Weights of a small transformer language model.
Size: width 256, MLP 512 GELU, vocabulary 1834, 4.83M parameters.
Architecture: LayerNorm before each block, rotary positions, biases, untied embeddings, attention and MLP in parallel.
Training: a variant of Adam for these matrices, 185M tokens, 5637 steps.
MLP neurons of a small language model. Each row is named by its layer, matrix (up: input weights; down: output weights) and neuron, and shows model dimensions 128-255. Each number is 200 + 20 x the weight over its row's rms, rounded and kept within 0 to 999.
After each neuron's rows, "fires on" lists the tokens most often at its 100 highest values on Wikipedia text that the model never trained on.

L2.up78,175,196,258,196,217,206,195,215,215,180,209,202,200,175,233,178,180,195,170,209,151,177,228,174,188,181,196,211,212,193,203,208,203,207,231,194,199,156,185,165,201,208,171,196,184,193,203,188,214,236,195,198,249,221,213,183,175,225,162,178,193,218,223,186,198,238,211,199,185,189,189,213,171,245,211,177,179,237,185,192,193,216,208,197,240,249,193,180,210,188,192,225,200,238,196,213,182,206,194,198,239,220,167,250,206,178,232,191,214,187,199,191,186,206,232,210,235,190,229,199,188,208,210,215,189,187,226,221
L2.down78,233,197,156,199,187,201,189,176,165,231,204,181,184,230,165,232,202,218,228,192,233,241,174,225,209,218,199,181,188,195,176,197,193,187,176,201,215,256,222,239,211,178,238,193,209,200,202,210,182,150,199,215,163,179,186,210,213,173,208,220,194,185,191,210,196,163,185,197,208,218,204,189,240,160,192,218,222,161,208,215,207,173,189,214,146,152,189,231,212,211,201,178,208,172,204,199,212,192,215,184,167,179,220,171,208,212,179,205,176,210,208,219,214,189,180,199,165,205,176,204,209,184,194,192,215,205,168,168
fires on: "ire", "born", "ially", "attle", " year"

L2.up64,210,194,220,206,225,197,201,228,218,212,200,196,201,173,206,197,191,199,175,176,196,253,203,193,217,191,179,196,238,180,209,223,182,192,218,196,219,196,204,184,216,175,212,195,205,226,205,195,240,191,223,169,216,170,191,219,184,198,163,233,220,223,242,190,203,195,201,165,225,207,223,223,169,235,231,214,210,194,248,184,221,179,186,180,180,213,173,196,183,190,210,202,181,199,169,181,222,210,210,198,209,243,194,198,207,203,195,203,240,208,225,176,180,218,194,211,186,193,209,200,199,159,191,197,198,216,212,237
L2.down64,197,197,176,190,179,209,183,155,164,205,190,201,204,231,208,204,212,202,226,197,192,150,195,205,188,215,227,210,160,213,185,199,195,205,187,196,183,203,186,236,182,221,170,190,185,165,185,210,167,207,176,237,177,221,226,183,205,203,221,163,169,165,171,208,200,193,178,211,184,185,181,170,217,180,184,196,194,203,137,216,193,212,203,208,212,193,234,194,210,227,188,194,212,208,226,213,176,200,170,207,192,170,196,188,207,185,222,194,167,209,184,219,206,168,215,190,217,202,187,191,206,236,216,208,198,188,183,161
fires on: " =\n\n", " died", "lands", "ollow", "els", " before"

L4.up172,223,178,171,199,174,194,204,194,155,191,194,176,260,223,214,175,185,183,197,184,213,216,176,214,206,224,227,205,192,198,186,187,200,194,185,196,205,175,190,219,199,191,192,220,197,229,183,176,186,171,169,206,221,227,155,210,221,219,213,195,176,218,226,190,212,222,193,195,203,198,212,224,189,203,200,185,195,189,164,210,227,172,201,240,178,215,205,226,201,212,158,195,189,216,191,209,140,205,174,148,191,218,212,212,198,217,214,183,214,245,202,232,240,206,188,223,207,176,174,216,187,173,209,189,212,190,189,206
L4.down172,177,207,222,188,206,199,192,212,245,212,226,195,154,179,199,202,237,224,187,227,189,206,231,202,213,196,195,223,225,220,192,199,208,198,193,210,193,213,181,196,211,204,186,204,207,177,186,210,212,219,192,217,170,156,231,205,176,185,197,180,202,157,191,223,190,162,213,182,213,205,189,188,208,204,197,180,213,179,202,184,174,228,175,153,207,202,175,184,211,202,205,198,193,200,195,225,267,174,229,222,201,192,181,185,200,195,185,199,196,158,186,150,170,193,238,194,211,202,201,195,220,218,197,218,178,204,206,186
fires on: "0", "ae", "ard", "ath", "oh", ":"

L2.up493,200,187,185,227,215,187,181,178,208,190,199,218,215,245,224,193,203,190,188,213,208,227,220,198,222,197,224,197,205,214,194,201,162,227,217,217,203,176,183,191,218,183,204,202,240,199,159,217,197,211,216,217,242,180,190,199,198,165,178,227,194,199,167,211,213,180,222,180,197,186,184,225,194,180,204,192,189,210,191,206,221,179,171,158,170,194,192,179,185,194,211,212,166,211,188,183,161,212,190,203,189,200,172,192,203,230,234,194,219,201,201,184,212,207,195,230,220,201,253,212,175,167,210,203,207,192,191,221
L2.down493,199,212,212,188,187,226,213,229,200,209,217,174,174,162,185,200,194,215,204,197,188,176,188,192,204,201,173,204,190,174,210,197,224,196,191,174,187,225,226,203,188,216,189,206,156,195,236,206,216,178,200,198,172,234,213,195,187,237,197,172,203,203,239,176,187,227,174,197,200,205,214,175,190,215,199,215,217,188,209,203,188,211,223,227,227,206,183,219,212,193,188,185,230,167,201,218,223,201,215,192,216,194,219,216,204,176,171,198,184,201,190,209,194,206,211,167,184,218,149,179,232,227,204,185,198,225,227,187
fires on: " United", "ural", "uss", "ury", " League"

L4.up211,215,165,179,226,218,231,189,201,208,224,210,193,194,216,224,211,214,198,190,202,184,216,206,219,208,194,184,133,225,201,195,225,204,173,206,189,210,190,194,251,192,169,173,179,198,187,187,189,196,206,143,218,188,187,205,172,201,197,155,220,229,187,200,210,201,248,209,175,204,197,203,186,208,211,203,220,188,217,212,180,183,203,206,176,227,204,211,216,177,195,217,198,201,235,213,200,215,216,200,178,189,202,213,194,233,183,195,180,178,225,216,238,214,184,235,214,168,197,177,209,189,204,234,234,190,207,202,205
L4.down211,217,225,215,177,205,171,194,209,181,191,228,212,215,193,198,193,199,211,208,212,226,200,187,156,186,213,213,258,213,179,214,187,202,228,214,208,188,208,221,177,182,223,229,201,212,212,194,232,212,197,247,188,230,206,191,207,193,192,254,174,190,217,197,176,216,159,218,180,220,197,193,182,175,184,193,195,203,175,195,208,242,194,201,214,174,196,172,208,224,238,189,201,214,194,169,196,201,189,212,207,208,192,182,220,157,208,208,208,215,181,190,160,160,182,181,167,240,178,213,155,221,199,190,181,191,228,187,204
fires on: " develop", " war", ",", " head"

L2.up464,203,228,224,200,150,191,212,185,169,219,205,187,203,203,223,186,181,191,189,218,203,222,195,212,185,187,189,177,184,169,220,248,187,200,258,196,192,181,207,216,175,184,194,197,211,217,193,189,147,195,223,219,196,184,229,180,191,221,221,171,184,211,263,204,179,219,215,201,187,212,230,201,199,193,204,195,206,179,198,205,231,198,211,155,223,221,209,217,184,229,209,225,211,224,155,183,179,194,171,218,205,178,212,210,185,215,179,222,181,180,210,175,219,192,210,230,191,208,158,205,190,196,184,193,214,194,190,236
L2.down464,203,181,176,201,237,211,190,218,238,172,188,194,199,196,189,195,218,211,194,182,180,179,205,211,206,208,229,211,198,246,177,168,189,186,161,177,219,213,182,192,246,202,203,216,191,185,202,202,226,209,205,185,197,221,165,214,199,191,182,229,224,205,152,196,223,174,191,190,220,169,186,225,193,235,205,201,181,209,222,200,164,222,195,232,159,152,197,209,204,174,214,181,180,175,218,192,207,175,218,183,194,225,188,204,226,202,209,171,223,210,212,232,182,204,190,188,183,209,238,200,209,204,218,210,170,197,226,168
fires on: "-", " number", "uff"

L2.up167,203,193,224,193,239,201,179,203,182,225,208,204,168,207,226,218,200,224,171,198,155,257,200,194,225,180,205,232,219,193,194,219,225,214,231,197,198,199,167,187,192,178,190,199,202,217,211,221,203,204,209,181,225,145,233,223,161,207,164,205,197,144,233,186,220,222,194,185,219,198,191,204,200,210,205,201,189,206,214,230,203,178,221,191,200,199,171,216,173,242,183,202,176,207,219,190,193,205,222,220,171,227,202,251,204,172,188,207,218,221,184,195,198,167,244,184,197,190,206,216,193,199,183,185,218,194,221,212
L2.down167,188,219,171,208,165,201,204,173,203,166,190,179,227,200,174,185,206,191,224,187,232,130,187,214,182,215,174,181,177,198,199,176,180,180,192,200,208,204,231,215,216,229,195,198,189,179,193,180,191,200,184,196,184,244,162,192,247,199,213,184,198,242,161,215,172,169,191,215,197,191,219,203,211,188,202,176,205,198,181,180,197,227,177,195,219,197,211,180,235,151,222,197,230,202,194,207,198,186,187,187,215,179,189,165,209,217,224,205,196,169,213,217,185,215,164,226,192,215,205,206,196,209,209,223,184,209,173,182
fires on: "els", " &", " held", " constru", "ollow", " began"

L2.up454,192,201,238,221,206,227,229,225,210,211,202,210,195,213,200,210,182,187,174,201,216,202,176,182,200,167,195,179,201,167,204,198,219,211,281,233,221,243,222,170,204,173,198,186,214,183,200,196,189,192,215,211,178,173,234,194,187,189,216,184,207,127,239,168,208,171,176,197,220,200,247,201,191,188,209,194,195,210,179,184,206,205,182,169,242,205,225,205,198,227,198,200,211,199,153,160,155,163,179,199,204,218,181,213,204,223,218,217,201,209,213,200,213,197,184,219,189,181,188,216,212,238,194,193,200,221,156,202
L2.down454,193,224,200,185,181,180,192,216,173,177,227,200,203,184,230,186,203,203,230,197,193,198,235,202,194,227,195,199,190,219,208,192,192,198,140,195,165,144,210,219,202,225,188,187,186,200,179,220,193,192,210,167,235,213,173,184,201,224,173,215,181,254,195,220,204,231,221,189,182,177,168,210,208,200,203,224,195,173,222,206,207,191,200,226,163,193,180,217,201,186,190,198,185,195,246,237,222,225,203,197,170,182,225,213,197,182,164,180,216,200,173,216,193,214,200,210,212,208,224,189,208,162,194,206,201,178,216,194
fires on: "ces", "-", "oci", " en", "ren"

L2.up458,218,216,204,203,185,220,236,203,190,235,218,184,200,195,238,233,168,176,179,195,209,230,219,207,212,214,214,187,197,169,185,212,185,204,213,194,218,219,198,160,206,188,182,205,192,228,202,193,201,172,204,186,184,167,212,191,216,164,251,199,194,199,209,193,195,201,194,183,207,178,210,171,177,197,195,216,220,226,192,210,209,203,217,187,258,179,211,204,209,241,194,207,182,204,189,183,174,206,190,191,184,203,215,246,210,211,196,212,217,204,196,173,171,234,208,207,179,178,176,225,217,206,184,180,198,202,177,197
L2.down458,159,187,213,182,247,160,177,190,221,194,170,229,194,202,201,154,211,208,221,213,206,170,195,210,197,193,181,225,192,205,213,170,215,181,202,221,187,170,207,244,202,198,226,198,210,173,203,218,195,247,203,201,207,213,185,179,179,246,184,198,181,186,180,213,211,173,196,187,182,227,194,226,190,224,199,209,192,199,215,185,172,205,170,208,162,209,204,217,192,191,203,214,225,202,222,236,202,192,184,214,203,223,191,192,193,198,203,190,185,173,210,222,216,186,200,181,198,224,232,180,186,201,235,205,201,196,218,200
fires on: "du", "ave", " U", " However", " club", "rick"

L2.up456,210,177,181,203,197,222,191,183,220,191,199,178,182,197,182,197,174,226,218,197,183,206,226,204,225,180,179,171,194,184,191,205,186,179,203,199,196,179,206,184,196,203,184,229,195,195,179,208,199,174,185,215,254,216,207,169,206,175,148,175,163,189,212,194,224,231,214,189,179,204,200,206,227,208,194,238,213,228,223,219,214,206,197,230,198,179,200,178,191,184,219,193,200,183,197,191,189,173,217,199,183,230,219,196,233,207,226,183,192,183,231,200,175,206,231,187,238,204,183,188,181,201,195,205,239,170,222,207
L2.down456,197,208,209,207,217,177,199,227,180,209,204,226,212,204,228,217,227,188,161,202,222,201,171,194,168,208,223,207,204,214,194,196,215,210,199,185,203,223,189,223,214,202,211,171,226,211,204,182,198,231,213,182,150,170,200,241,186,234,238,222,241,217,190,210,174,191,196,213,231,197,194,207,163,196,207,174,177,176,182,183,170,178,202,184,184,224,183,233,200,200,176,204,212,226,204,210,207,217,186,198,217,169,184,206,167,187,190,222,203,208,184,215,222,187,171,214,160,190,211,209,219,198,203,182,163,212,180,198
fires on: " then", "ai", " bec", "ien", " year", " served"

L2.up334,198,235,234,163,188,169,205,194,197,179,210,196,244,236,230,197,190,189,179,195,169,211,152,200,195,175,172,213,200,206,198,193,170,201,212,178,173,220,219,200,166,203,236,181,185,214,156,191,185,205,223,210,193,192,198,197,203,203,237,211,217,191,215,221,186,192,198,202,208,215,212,198,242,197,166,196,201,204,189,209,233,194,201,161,229,181,205,206,178,210,206,232,196,206,211,188,190,200,193,201,172,173,166,187,180,199,180,212,217,214,191,194,214,201,210,212,203,227,176,196,177,246,194,163,181,189,197,221
L2.down334,185,172,177,217,210,220,179,205,200,227,183,212,143,166,178,196,202,203,219,213,218,176,262,199,206,219,226,199,207,200,203,217,232,203,197,224,219,182,198,193,241,195,169,232,219,178,220,210,202,185,180,193,212,209,183,204,177,190,172,201,186,207,188,194,218,215,208,214,199,184,191,217,152,211,253,207,196,206,220,188,163,223,196,215,167,208,187,191,215,175,202,178,211,188,191,217,214,195,214,196,210,230,222,212,220,212,220,188,198,190,202,214,180,198,204,185,196,180,226,217,204,158,206,244,221,193,196,181
fires on: " Division", "ates", " Con", "uff", " differ", " bus"

L2.up357,209,191,226,209,188,210,146,205,215,236,217,201,189,171,178,226,211,211,234,204,174,235,197,162,203,225,150,201,202,161,188,166,188,206,226,191,187,183,165,217,208,213,181,220,188,184,184,177,221,161,205,195,184,205,177,185,209,205,186,175,176,165,237,171,209,181,157,227,196,225,171,211,189,182,205,192,184,200,206,190,186,205,223,187,224,197,189,218,218,189,187,195,192,189,177,214,177,210,201,197,208,201,205,209,207,191,210,191,217,213,150,216,199,203,218,184,183,200,202,238,210,210,199,199,230,201,194,210
L2.down357,182,218,180,182,230,204,267,194,189,147,183,195,196,226,212,190,163,199,180,210,212,163,222,236,211,190,251,187,189,232,204,211,197,198,171,201,218,207,237,161,223,171,217,177,232,205,219,220,191,240,189,215,218,203,218,200,190,220,205,224,202,225,167,227,204,222,255,177,200,183,224,211,229,212,191,220,222,188,186,217,242,180,183,194,191,213,226,183,175,192,190,192,198,201,223,200,240,179,198,218,189,206,195,205,172,216,209,211,212,176,236,190,198,190,191,229,200,200,203,176,183,198,211,196,195,185,205,166
fires on: "duction", " ==\n\n", ":\n", "eded", "eat", "ven"